config = dict(
    n_layer=16,
    d_model=192,
    n_head=6,
    n_kv_head=2,
    head_dim=64,
    d_mlp=384,
    vocab_size=8192,
    activation='swiglu',
    norm='rmsnorm',
    norm_place='pre',
    norm_eps=1e-05,
    positions='rope',
    rope_base=10000.0,
    rope_fraction=1.0,
    qk_norm=False,
    attn_scale=0.125,
    bias='qkv',
    tie_embeddings=True,
    parallel_block=False,
    init='normal',
    init_std_qkv=0.0361,
    init_std_o=0.00637,
    init_std_up=0.0361,
    init_std_down=0.00637,
    optimizer='adamw',
    lr=0.00247,
    beta1=0.9,
    beta2=0.95,
    weight_decay=0.11,
    lr_head=0.00915,
    grad_clip=2.0,
    warmup_steps=506,
    schedule='wsd',
    decay_fraction=1.0,
    decay_shape='linear',
    final_lr_fraction=0.0,
    batch_tokens=131072,
    seq_len=384,
    doc_mask=True,
    train_tokens=482500000,
    steps=3682,
    dataset='wikipedia_en',
)
MLP neurons of a small language model. Each row is named by its layer, matrix (gate and up: input weights) and neuron, and shows model dimensions 16-111. Each number is 128 + 24 x the weight over its row's rms, rounded and kept within 0 to 255. Numbers have three digits each. A neuron's up and down rows have the sign that makes its largest values positive.
After each neuron's rows, "fires after" lists the tokens most often just before its 100 highest values on Wikipedia text that the model never trained on.

L2.gate42:144139156086122155158132102131136117110202129163151123129135090126092095125131133119103135147169072160112117106109144124114173160140112164135125105126175134136141138076162127093117114130129130113105126108105137165102104144079116108177153137166101119120133094072128080122124141149179134169
L2.up42:141120132148121172176162131082142106141118139124152162147152147116119151147084142170130136133092102163116137125156162153128183088201121134141141132097128175104137106090149101151147146119183182086163138140146106158111107092106166123125129112146134132200121112124137148133143117205135124139
fires after: " (", ".\n\n", " \"", "==", "==="

L3.gate153:092123078153104116100128160104161154148123152084109118102101135124123143129108123138080115088153124125115173117103083104122158148149132154171172102073121165103111152126140166145112104125140145121161105100120105124090133116096148136085135144108133155089152084130144118145134163137120134125
L3.up153:102153086136076125139092107073168162150123130108080118119128135131130149102121134145152184133106177135151123092105095134099140124167130123108101106152083149131122114115147131157130076130163133103140074119127104106136119129149113145132187135141162139093164091131142130110125100119131096127
fires after: " to", " would"

L3.gate42:119114103130114138140163109156142110108156113086141164142112109168064131134160117139179115107124108139114154129132158160149134129129090115096180166129114104101122137164140080110148094134174107129133138136138175114135102101150135099102131102098146090128097080153141094098144142166140157116
L3.up42:115156099147091086103142141134151109162107162152107111144120158155149132120107144108072147132120130092123182130167165121129129124127153126132147093202163106093124103116140106117139113157151130092102149116120115127104121133133119149158122130177159103125135145124117131091154139075094117104
fires after: " t", " sp", " T", "C"

L2.gate33:134114061123137153109109119110140124135128157115156132139118106120055186150113107149130143087149097139152133128159099085135144142117127120150107132153142125139138119156119145143087143143106168132162111124119081178105147114129126131128104137147129097106100139129113127147129141109114117176
L2.up33:146117096117130170123131124084126123142129158132158098102152145162072136181134105139163136128122117126110119118155170137139160167121141109120100141123134144115126174140122125157114135147095129141134112154103096157106147095062118152127109119133142073086149113164102156135132131118100118137
fires after: "B", "M", "H", " L", "G", "D"

L3.gate355:105150126118115140124139101074120142118152140062133119093081111139128159152122136179163123131125133133106138111123167062105133158127132157127067116101120115140125127142068103150123125135103132094136150162115105140137127132182111103134120118118116122157135072092124107110105125143113146112
L3.up355:104159104103127139122134151120154130100091159146162173147167115183129138131085142159130110098114154133150116133171140119135097138136128115139141136141139150131149116155100095142092147138155139128135103140101091130128153139105151144125156099145087119120130134155133146125152118140092123091
fires after: " |", " one", " two", " Se", "Le"

L2.gate296:121131083109164089124146127132123159146125131130113150134145153132118124124135133153130093082099125159133182112130143082136154142127116138147130121137104094107127122106111104167113155160115124110136100136169140174120180135169138111070084103123149120147141112075128101135105172146123186125
L2.up296:126107091102155148121125145131133133105106138117102112126112134126125130095159146182144119132144125095116155105111104140138105125087108105144161163122091096080110155156142146138162120138106125151166119129157122157141143154119108126127105131123106149113126099130114134113133103140139134116
fires after: "1", "0", "7", "3", "4", "2"

L11.gate377:147130096158143155115124097095158112106110128181185130122115101158162137188129116184115156086172140182173124148118138107131156129120068133130127115189104136101093169089127126157122113152117139133121121134149115162117126159126136106117119095098155131099127125126134151095118109139048085120
L11.up377:105129147155117121090078127112160166139127136149148177166150098094128154119106127080111137181105101139122095127107108145154121140130138165133120110171073051089127083153128113132101097132098139121161143124109099130156158134154163127095120133132135104166108139113152141112097144094100110111
fires after: " in", "In", " In", "29"

L3.gate85:136119130076126126099125130127106098142097097150138154150107145180110142149098157124108176121141152084138154135133129091189127147116139095156135119065160122096111114080145096143146129128125133130138125100121119096112104126158154090125163142157116120144114139164138106140136137127143141142
L3.up85:129105151135127121072141123147144108157133134131080113121111152118109113155109108154135165115093110169138148076117128118170148111127191119125175144119121112155129142145118094144158134150132162097111097131165118167154138134122128145137125085134165137119140135119095175114151152135124172090
fires after: " d", " s", " f", " t", " c"

L11.gate206:086147149101108136114102116129111171143114142133135113121157146176107128158105109142138095143113121103120121159129154106106097100102111117117146143141127127117110139111095115120119101110137167120131167112104086139125110141125081125134143088109129124142156167141099157122091100122113106133
L11.up206:109183177105148140143133132126113122082152154111078149153131162067113096129096115162110154137149132122205155130150136113117122117135116150117120109118122137135119118183151130129148109117145140116139135130146152121137147146152114122164118110084117063128140103050098086146107116146146123135
fires after: " ", " the"

L9.gate61:104127137119103118086154124140122080146127109168120141105122165102143139135121135134129140141104140125103122116109158179114108119116157093137109129132100139151181123119134141116137149124131127142136094130087157117097148117127168117131143153134161113142151113118123110132147125137120123104
L9.up61:134172156137148155149108135135116147155175145125107131088104145127124135156168120110093131119116146107131124102151144160133120137114169130146106092113095122155101125098169130115114109100099108168105142122082120148149153120146160094170089103126094143174131142131146107117125093134121143114
fires after: " |", "|", " (", " R"

L12.gate194:154114125167110119115163090099163107111113148098138127138124121157122121128103112120173081168141086157146099116159086126145115105102095105126139120146143135155117119140150136085168070076161135092163145090145109149170115065118167141109176111143124146110086159138135123129167126154138125129
L12.up194:140174112135097136122106136123151119128149117118119137132117134106143131122140147118089097109142123084071143100124140077139175177168118113141112123165120125146128087159122092155139131125165157160137167166093121134099148142137152140154161118132160149111158126111113115144163125052135110090
fires after: " in", ",", "In", " In", "|", " |"

L11.gate300:141125107106129152116118189131089125115073078138126154150144132091126146133083116125126143117132131160140167130157119152143109160154115119102152167124129147146103116147126092160127130130157126137152089175141107157195145158127144114117109157088116117165152107167121165098117160142099155113
L11.up300:101082151113131138147091119151106122174128132161133115193095125085085086128149126100130114118121097142124115115111089147102112116122140136161114134152167117145141144075142124133122125159149106105112137085147127156139147141118130112142125079091127098116121091157105133128132126143105135146
fires after: " ", "–", "0"

L5.gate327:169096107129110146125166139088133090111111088141098146098105105140110162153126136120174108126123114099109125121123120133104172117128143132213135129139134156166122140085126110148132125146089101106160107155093110131117153140149156147164161129125139163147129123119147142143130147146108181136
L5.up327:106159094128125148143126083064092114103141133138136155129159120119149152167099148125135121145122145090108125079131142128068209106144124123138130152148128112131138109140135130125121141130098131115119103140094165117177122100165133123181119134167130141114144161141133187137153143124116103116
fires after: " B", " R", " Total", " A", " G", " V"

L7.gate270:087106132138160148162117102043137141133127118135189118104138151128124151137112132146150117126098091129139135158142140169100170109164136140122118122152116136131116118135129095111150105133158116153117150116106171126104106125097150147080169123150124131145140143149176157133155163119112117119
L7.up270:167121187124155119166091151137156155136135168133128118144142132118073135169115145127096138124134104113140143159163165146134152119128098117131150133150123129123132148129132173124175119113130125151122124154113118102100116115113208073126133170074106092095156144149132115118137138190110153101
fires after: ".\n\n", " |\n\n", "\n\n", ")\n\n"

L12.gate346:110136141098167171102127173126139152167152093141150126153158115113174120071125126127111164112109174098093163103139133114121119147146133141163154138134081141117129164130111093165126149098138100144126144141128138123159140174167134173148148124166090154086163123143071131124124141119087102122
L12.up346:173118128144137100128120101124111132130133118153147104171106129124100130109185069152107103106137080112120138126156166134163153115135104093129134119145153095124120148138134127165126101150103091122132123181129116144110150164164125055102141130115137137165114103095135110131111151128118129114
fires after: " ", "0", "4"

L12.gate281:141120109125120144134127148081184140122132140111098132147123150122130143170121145123118100115125094126120122127064128115179107111130117136150142141162134180103136109156178109129107151128131147118111166129103153157148111108119131111122100147130132173137117077149159127174149148125117107125
L12.up281:129134138110165117142131085115148107120148140117096151162157131099137133091149130141106105136140135138136163121177137133098118136133127083100170154186117172115106095120140109164129123171142104122073098140155117136127169124114089134136107177130132130129139145069127133103164084100137189134
fires after: " |", " Ref", " Total", " en"

L3.gate363:181090088155115172131154080125109108159149102152110134118131096113123110105122137124161150084123116125127135129132131096153177118154123130122126103093083134108120142090165125166178119129093167158159117109129121137107175111141148106115134121123117141109120151128113179116140129093140170094
L3.up363:153124123166154110129164122157118132049082127118101088134163079144140117149099140150140126115126166127173111142137108123104132154119113117113094135088141104142125158099168124136147156161156137123126106142127123150087141105069172104161078181144127132113108123101121152141099169128149107140
fires after: " is", " in", ",", " on", " was"

L13.gate251:110112126133132137098117119121127102130129140132107110127152150099136121165125117116101099093086108115113130137130137144151111115130112094088125157215117156110124128101136121096115124117120112134131098171104139121126116100139112150106165164133108120118123162105134107147135110137110146120
L13.up251:139101116123123122138078133111125135098135136152146091132110140175104147129146140158134146155102131126116097089103137094138143163103112148108088148077114134141126139081143110110114130157079094119120101105125157122114099122144149143131163150152092107141135112171113133107138108175127167090
fires after: ".", "19"

L12.gate339:120116132124131159155157154099122125136143071156153101126084115117107104138132142105158179160156112119142126104171138147146120131101134083130120123118106073130156131151155151093134090130130121168141140096147081147135122104161111109189120131091102088160107147108090130118115093107094128138
L12.up339:134152097118106097111139147139145117141143131139124182145132127110151103126101165137094123133147128105148100166126148118151125125145138107121147148125147131167154183156145130116134154123127172116076166194104159106093160103140118169111174116116129119130114121109100143168132118114138145101
fires after: " ", ",", " one", "0", " of"

L2.gate94:095145108101143116113109121102128126124194148147115150120174117140164100123164124117095170131191115136130144151104182179126123131151152141100151107074085155088131125085138078142154128137096180139125146113158111114055110129119140156103120091104157120130140147103162159093121123089118156122
L2.up94:126107147126116149114184150136162166139134121117123133117142135137088146089153150129101139125129127103100100130135146143122139122105156113146200162132138168135138110155138144097144158144112139134154113132151082153136142103130155124116119104147108126170115144179130171122156149082136099100
fires after: ".\n\n", ".\"\n\n"

L3.gate33:124123133159137142097163125104074116127106147093118156094150185159119122158147133145113169101136111114137139125146142123138133183139129109110114152136121120111130133113124144127163191180114180129143098051104090129098124122117113095103159143120156149119124106131137136058141116103150126141
L3.up33:126163114164084156137151095138161140147103082148107115141106109140156168071139178172137125119108219094110151130135133144116133143144125113137173115128128137132135141077075156136107120131173151126158123154089106167129125116155163115127098147147142139132104115121126134112102076137126129145
fires after: " as", " |", " and", " or", " to"

L13.gate377:137105131116086146087104113156124162170120132114115148141124142113132114134116113134148146131114178104165124141141129110133126123106162131135136093164099132109137156129140163129155121163128125147076131140132162100137122099119158127123130138088112133183125119133099110152122111120105073106
L13.up377:165091082105148116105126131128143171132136096118122156145122115078115122088082110128144140174114133157130161140127126124121118120126122096156127134170084121140138129131143111141133114110146110112134132128138122160161098133118171084070121123079139124131124168110158150135135129176078148151
fires after: " a", "),", " an", " Venezuel"

L13.gate136:132121151137118113129119120164158105122161127130112138148126121132147153135190089122115136109094138102153110145101094143106129186151120122138149104135144117140119153137170127085108168179167093140122110118078125117097147115145099101085156150151128115145150144121085163142114098125148172157
L13.up136:120124128097133144091153130126115101091137127110159134097113100124173140145158119117117111101111141107129130112102146140138122104133153142147150161145109125108104139151147083132102150140143139137147100088136157108136136146121122124137162098130147123179141155147143110208115107107127144129
fires after: " |", "|", " Total", "math"

L2.gate369:165085155105120151108139148142117141137132151111122146116136117159132153158122123112118092122135107130108090129159165183159143130118097163114112129099209135112103111128143116141050107159123131107137121107070156109151090133074142128110117128160149117108135170117161140126111123105121137092
L2.up369:139129126116148158087135087125153152128133137095132143128115106159148140178117135128113104169101104156104120095139190177163111123143108117127171115135141153155134170127172114151136087146158132108170120140121163090153113152154138123125090149146153119112130089096151164108159120096142162113
fires after: ".\n\n", ",", " as", " that", " when", " but"

L3.gate120:156089097125143128137156093097143122114123138109108130143153144143138163124103144133188134128107134123103114151109144110151140120104130140108118136135121137128149113106110137136093140146123134115147138120105132143143126154138170124131136109146156139088118036148126115125172121086147128090
L3.up120:169121097078095150113140086113162121140121147073099126090116160159147120123117114118159118162135151118152117122094105113105169098141155122062110124136121097142162132140133100175133115120110160193139181179121120136150082115119133127136139133130148120138119115120089168126192124166136155094
fires after: " one", " B", " two", " Sc", "B", " C"

L2.gate220:124107126161114160153119113200111107109139105114097106091146115204134140094139164091107123139126112193095098145112143132182149156151128135127110091149127122150148110113122165126136070128110124161159140106091090093138128133081151146131110126137156161126108157110147114132107105145112072121
L2.up220:140145120136155161136135145128117115081126151091177079160123116145117129148169157126130104085117108145076121113114127139132115152114106171111080104162141122178114133091164130169122164113137140130144131147129112124100127107128163120144105127164142155131127138123172117137179116132087120118
fires after: " |", "In", " SR", " transferred", " In"

L13.gate65:135100162132156141141129138109107069131137148117150135145140117159126125119135113090129160127094154147122098152157147112082144162139112109123123101110091134149123100130125146139135126116154154127157134138112158181120127129137142146137153131150126097153155129160102125140128109171180142162
L13.up65:139093165153128133138076090132138139123134174125167165145186105118094137130135110149148076132106134141149131120137165108137137117138099166135112082102180137139087140150130159134122131114152163164129152069110172134098104125136114115166127129137153141094109103085135142169137134096156155176
fires after: " on", " On", " March", " |", "On", " –"

L3.gate118:141091140132142139108121129066101102152116111161117154104165092098147161093155137074164131146109145171106148145155135123129139134083106145131115118140136160107171133099138164161155111152095138162101176118129102141125125147159132109116120116131104137164147166155110186102126120132140145126
L3.up118:155137104076079141141137102098147138141139129137148201123126150115113161140124092096145091097112151082109137106110155092114150143147095133168123115135163140106089128125112119143132159173133092107137110126126152106100145123109124112108129102128126132152123098179136104105125101142118140101
fires after: " |", "i", "2", "3", "4", "5"

L3.gate114:127155118103161117116122117119139161100155125144122079170115102121100130157097146098182086122104134123113130118154134134107133121133115122108117110147121138104155162099124123156122124152127134167147107059110131166110116130153171080136124134120146122148183102124169146098129140175117162068
L3.up114:114142124103139132080142138182108087119104130079140112109094130097119152117151153116112177146122138119155097158150144124116152128125178114131114151160142104164113081136103129121123103166131134117152111131104113127188134123158121109167119115100128143134146177161145143117116110082154117131
fires after: " New", " the", " Mon", " La", " Br", " U"

L2.gate335:092109129098120119116112129124162165096139117169095104198150144090116116158055118119156124151157141150147144111153128147140151115139103138153113114160108131165114143117145124167135106192146141127149131078116148135147094094123119137100150120141117097129146089139191162128103158140141124092
L2.up335:107132125087143170134119152137169137114119119121116166122193114112118149133108130132166113136132116112118105106162106100167161113135107104148161150116126100154140108155122075112164067088121152139116139128143110145136119118157148059101142137143137098088172101120137114146135159132122152086
fires after: " the", " The"

L2.gate64:158086152100161130128094130104148155134092101131152168132086140124173116109126133158133144146114126159128127109141122148117123105107147123094086165193118131151142145082085100137121123137133097162148125124095124113149121107103120094123128119113120152096130158163140167136072103130127105110
L2.up64:158145157151093102157099141101128128128094097127158130136116153111111135109115130095160128133122112125133118121142151127128170114104090162150155142111105108121169161120130146099153126101154149117129135103186163154119143101119124134109152126081086128124121171111108139124126095130152151169
fires after: "1", "2", "5", " University", "4", "3"

L9.gate246:151123112097122139132138110115104135123099152128114143164136095114097142115134116107127122145123140145171137105168117115125125161146123160158118164158099127104094151104119142118055098118089133145151134141096168134112115164097116152134095076171186161168149175059115109116134129157125118129
L9.up246:088141152082131131165121103089106150148134139102103101120116127125146082137137099120096112113140154113112110130115119138140144098136130160121149079048174165160123125087134123095174136116110107111113114133160180115150156095108117098116094138117136149133104129091136149146143104108137159113
fires after: " |\n\n", ".\n\n", " O"

L3.gate350:108146122132169103093131101105164118172090173098161107130169118128138117140146110141146159116168114129145119143086131126105118117142089116132117138077118124090153138146100138109089086082116154099164127141135068104131103129136125121116152113148094155173124130116111133137134155146101149149
L3.up350:114101157127150156154090114109104143133115149116142117129104131115118108105111116164147152159106135147118112139122142116141118115107144137119139149095174111147122154102180165072128146143136102072128086138087119098159134150120150137173144102136119120121097152184104133124133147135152140112
fires after: ".", "==", "omet", "un"

L7.gate190:125141151112127118092130147154140166121113136136127089130130141097091123144111147085099133111157149121125118183143090103072121105111069147118140130144175144147162101151182144125160147117120127142123097106133188134138123117103115149134120156127128126157139149081137143134129114084117105128
L7.up190:141104138130142135128132156122127131063138131128135144127123161168114102128149165143118085121139136121093122116091138129131123111119057146128146111146131137112085146152148132139102133191054152083102129134171128136130215100119116135124134136114134115111157124143122136141120133089139157107
fires after: ","

L6.gate359:134097113099164126106109166138162153092138111136142105134114120142124098136153177131134130200115108090115117116111086129107121110112150116153156171112114141131148148148199108117157127087122127141136134131134099073138090133117115157104122073138159145145140149167149149166201165117131143124
L6.up359:147158134095134123134178113129104146138137135098123098118193104116050111183128145100139123101124131108113122174144122119198121130084143154140154129145145120121136142129161111142157160146100107101166124127086184106158102142116106132137151113101116125126143109129131112083104109131167128106
fires after: " V", " G", " v", "V", " R", " Z"

L5.gate379:104131087120125134120118108106107151061095149123162107149116128182129151131153136135137108126131176105150130083160144125096127129124123145166147134111093149092146098117160081142134108099192140149123096137144113151097111125132123114148165120105118168135159139118148137145173136097152116094
L5.up379:107117104224144117087139071139124079119138140079144120124114096148120104142103104165141101102128128078145148107118133116131110144149129114095127077133111112075111159131110094087114114141156072116131135107147122170108145146148138087147118105115107153095125083120140135108114129090121110105
fires after: " T", " t", "T", " W", " ent"

L2.gate234:076123147097122144128179124124153129079106134133104132170131136113096163138132118155141143139146117128150134110116144112140175129113109166176103040118114144093142115087138153109139141126096129141120118096136151156103105131111135111168118099096075141090134136155126111166168130118116159139
L2.up234:078119118139139129153142126118099127099132094127101124083186099130102194139131118132133129133111155140134155126124126138120129113141200118157139134163117119152133086121119114103134155123113165132117133118153164136135122154158100164126120154128096099133106142101077128132147144105112184129
fires after: " ", " House", " Department", " hy"

L5.gate80:137113150111141122129131142122133088132140107115091165153181131080147143159105148118115106184130154123096130162143123082136142078126113154166145103152146194124118125100148148140117120143143163111114137124095145138140100139123104131125136141138139107124080152132085157183083128093155114109
L5.up80:097122147135140112107148126093152101153112150133134125175145159130142094115097116147169086129114169111116151134152131152124120096160111128150121129110103159149139101164130156095126132144123122141135134147132174107117099111192121138169103107158094126081123133116104137144140149121125199121
fires after: " |\n", "}", "{", "}{"

L2.gate163:119176160144146167117114105105134114126124105138166153121126151122132093093120103104132150126152143124139169149121129096126167129100119146114127164139132132090103104082156112138114139125110131117146139099113134145155123107154090102128124117107143155145119152103134165147120136154146129135
L2.up163:133093132114119138134159145147144166113125147144140107159124108118129144100112164086119127139124132143128157120136140166148149140106120141154123114157123140145149113117168116088109147140146147136163166145128143148146119120133146091176108160107172124108098179178141118136134163142093125168
fires after: " ", " ("

L3.gate263:141138116139148090125145152134146121152106118134155111143083140124098163128111151133118143103120133139146117155154117121160146141181132139113070126167172124164104116097135098103120153127134135127144081144115156111171118137093127146115196126111157153142175158157157157119179101142148103095
L3.up263:124151132165115161108151123146123142124142112139133170131102134143116110111161096123140108160113108107167106137089143156112131108124071087145136127146150134105136162108134174114150138089190143101136119142109105150110103119139137108111125080115110094163111156128117128138165160162104109103
fires after: "C", "P", "0", "94", "A"

L2.gate129:131112091159131127153112163133125107125132092117153093144102117088141158110127081105138086139152113143137169146118108159107114205154135141147140132095099099134147147131143142169110147119136130090143124169190103120097145125164131197087144144136105089174097136080091122149096149076144121119
L2.up129:129110147124152095130088111145107138146132169138142086139128139098080108077132164156093121136149167165136109130147134103125141137072136158100170165087157123145085121141150150174124171175172139157073135137127172138140122109140123175114128156143110143139159137158149104092144105135129109180
fires after: " |", " mm"

L3.gate212:143116143115093135115138094134139143163114163098118150119120137112143150117120095156117145113120150107118162132108132141117170117132095078152141122117197159075104119129062132171143152161132197147149138113111111139116122109125169104136117107119158134164123139143129124100123156125100125127
L3.up212:124117165079138175140113115146151148148144129111148120123170088108101145094131174139143125108147103103123127154135136175112139114099118142105132115122122119159136088060158143125117138134128140101165160131103135130099119133105119150090110115107123074127125079114128091144103077151108111137
fires after: ".\n\n", " |\n\n", "\n\n", ").\n\n"

L7.gate97:094113126113127115074117121103138155164125127114141152111128093134078133115103145127168087109114104095145143159129152169113129139105104169130121132142121070114166137167140088162133124116131109152116109099124143114148093120163129148092119167182155106118143159122140155118181168092129127075
L7.up97:142119100155150132128152086131133164100117139129128131110150106142130129115146114077168132151112132131109109144120116119136177132144172135148123070135121120118126152142149082169097098115075118106151125152144081135151147134119135174137082128135151124143153107148121134153122137140152132128
fires after: " V", " G", " H", " Mar"

L12.gate170:084099154151133099086122123108142133142111102141162120174125112109123144168099102135130167143141141057156119099122123108161164122068160106142168129144148077137176139136111130111156133115109085120154117154158147145104128129171157116107095136131100121108131117176133138124145155102128123135
L12.up170:118149083132061127124094140124147144126114185157108098103119114158152095185148083136147114169104145148175102131117160112136101111142077128106161130123107112085062152138142117102084068114110136121156156160118108155116139105128147079118134121122164082103150156126099110106082087106109117107
fires after: " ", " ("

L12.gate336:116130111146143136093144079110108115139132127065122164099170184095141141141124132141091124116087179111107117119140085132159151113163066126112139125172137162158081147102119136161103119113139125135148116096095178109138115115104163164136125151118150123135135115167102139172127152131181123133
L12.up336:111121135160122132111137171107126141122120160132151138108124181135111137131139108139100162134179129115116099162151122095055135111126143128101145146135112121147102124137145086118108126155178133150139119135143139084165096121149098145110147118108111111164105171160096153165179113133137140159
fires after: " |\n", " Total"

L2.gate19:155149125169115123136155144103155099155163091154145152121152106142139136134099122160107189137103121121148183135120117161171149147166130122129135126112129115153124126105099105127167139162142135076103103148089094076153118151127137126122128086086113133186155114114159133141139176147128146163
L2.up19:139151086158131132159165149095148153121157100162150166085164130116157103064078155105102154153143150107112106107119086106139129135124105101121125142156142125179117143094129152098159118136107117082166134134121137135123089113126146125108123115115134128126122106125075094139106129098095125161
fires after: " (", " \"", " Website", "M", "H"

L5.gate282:107121133131136126173137119135130136145135184134125084119112107157129131151093110120180103141149124151142140102124159118149092115161125160144150112114125106160148136145164135133104101151092132074136107191134144143106135144132217129114126143110113134108138144087118155142119152121139157106
L5.up282:145110167140134084149165088109151126167192159129103165119125140133136080145084109132135150122106107127136121141120132142099152150137138128140127130099137158119135152078145167135150147129093140095091103123099164173133133124159156135132118165124128154100175097110138162114103177120163180122
fires after: " |", "\n", "|", "-", " /", "."

L6.gate89:138113139091094110164113131121151155126104101120121137113140143110163147133113109178102093127156101162131129167129114128145158069164124126141130118120111126080155121093151088108124094109114102136128153170131083099131133035180105127124158147147063118136087138128118130167115134134147149109
L6.up89:142152149099111121107073082131123060111145104125133132103150141144111130110110141117110150091096152143137123134093157124089143134168122123141120139103146124123118095100119108083155160166137126086141117118100142114109119111160115169123137107147158122076114086149135170122081106148096159141
fires after: " ", " F", " S"

L2.gate16:149157119134141146108129119129132149092111113194118149107117122100082141149153125093129148149129115113118176151113139113120144103120142108141124123150192101159164161139119112129090141185167115071117082140104127135115137173109091124138114139109138131131113125128105126125088154135111072131
L2.up16:111131127167140103121128088126141083129097140135135164121127159160132105161124159132127130107119120178148161116151157124128135129126119125118143118145093109120117097120119122117099097134111124143167105102120094145075070146111149109092153117116111138080073150116154156108134109138090141136
fires after: "1", "2", "0", "3", "4", " b"

L2.gate69:146115100113100124101130130101109124087146135122109148114106165127122182141129140136114143114107139098112144073126115149135136141118097159166144091131172132100129131134087107157118151136145116125155126138130108179091120151110132130154080096112108150133121182093096146151093150073095115158
L2.up69:122149121140149095139166132116119131092114125102146088141134095120116111125095161157110160134130121088156116132124133082161121144118147150106087146122102139150112122140179077124137169112111130122135143142172107104117140092095138128134119144137099167103140121085142130130130115116136107130
fires after: " in", " In", "In"

L2.gate311:143115101161131111164110141120140127114105123130130103157148096128118150150159101169153111146125115142150117133141129133139122130133143126142127156099119107124161109072115127129132144109131144088101107145120095138177070170169122123158143097162136142108135115157138140153166181140106088107
L2.up311:075147069128138111124134156129104128085152112144145125144137120176143147152115115124124170166185087143106147136190117152177135166115112143144098094099147110161108119127147110132114146106162126149127120109100126145121117121092144126131113126111138130133137096094124146173077133131151127140
fires after: "M", "D", "S", "P", "U", "-d"

L2.gate381:086149135120139121164160100099095112115105141088142152094156115112136119109125207116110113132130157086150120111132146146143140120119163102138146122145115151115131127115172089143101120145121175107129143152140121121107128136105150148115113081091094151164155097144117082109128126175097105114
L2.up381:127154108134134145183166126120113111187118182139111109121174166110124107133134124152069112120136142119131137153094140094106136137127123105138139106094130121130121140126179162085160149139124107082175151091157177100082143145100131137148129103109129156096155118112131124118159121097173107139
fires after: ".", "==", "6", "9", "0"

L13.gate259:126127114140131143143145082105161159146136190168104103129144127133183095125135085120108112119173132143121115138126128118129091121132110117128160066141149120134100127137136132159111082103147149111120131122127140123136140128144092126072120143120120142164173123092101139091123109105143122125
L13.up259:128163120127122110120104123112152150158123099145136125149121113137135106112141077171131104107128136119108163132117095146096109117153139123105166153120142114149128140121093117143135101114106147100133114106120107077137184095113086168114110159151146098126110167104129120110125123170146133154
fires after: ".", "|", " "

L2.gate189:166115142135089133113136153113124161152146116107090140097120103139140158170133146144125135164122148123106094108172121127121208129148138159165123130132161094140119137102095084165099132132145154099130144167113120114155089069122110099132087109152145163142122169156141174142150163131125076127
L2.up189:130129139107094162137175078096139138159146118150141148127140132136133129105152148122071129128128164126163171081119109124134134086129066113130133083103116126087107118124156102133118136161138127103142142091124121100140116080130177117103154112134149158156093107111131162102112130100124155156
fires after: " |\n", ")\n", "\n"

L3.gate190:151120138147124121105146100139148121141117121121086066143109123136143118119170105155135101117147123183097102144155144137156126129118132177131110116149125097124138096104106083114124107112130171157156109137090109136115117104093114104178146127165138142126151147127142113158108140071094119120
L3.up190:107108140150128138146121130150101146143117080099127135115122119153104154133131161093151100144107097154118116136113144104141143099124119148124153086116140129129114096154136154149120132150152151156143145167067121155121085160148158121120158133116131078132106158158162163120123120139152088124
fires after: ".S", " South", " North", " NA", "World"

L3.gate38:133096089129134133151134139148134166149112127108135195122098145164065152126122098123137136138124080138140128133138172084135153075112152121153121153100137158101105133147130132107162116140098139125153119145096152106119131150100136126150128105140159110134103160171123120157190128137132113125
L3.up38:107116123106134144137166119142155138129142133124105121103146090116177148153119091169105143108121129116146128127069161124125103177133124071149115132108164093123168130124133113150109157153104119127146110113103121138137118155152109140151116141115116140149122163116139107074120122110160151082
fires after: " a", " d", " l", " s", " t", " fun"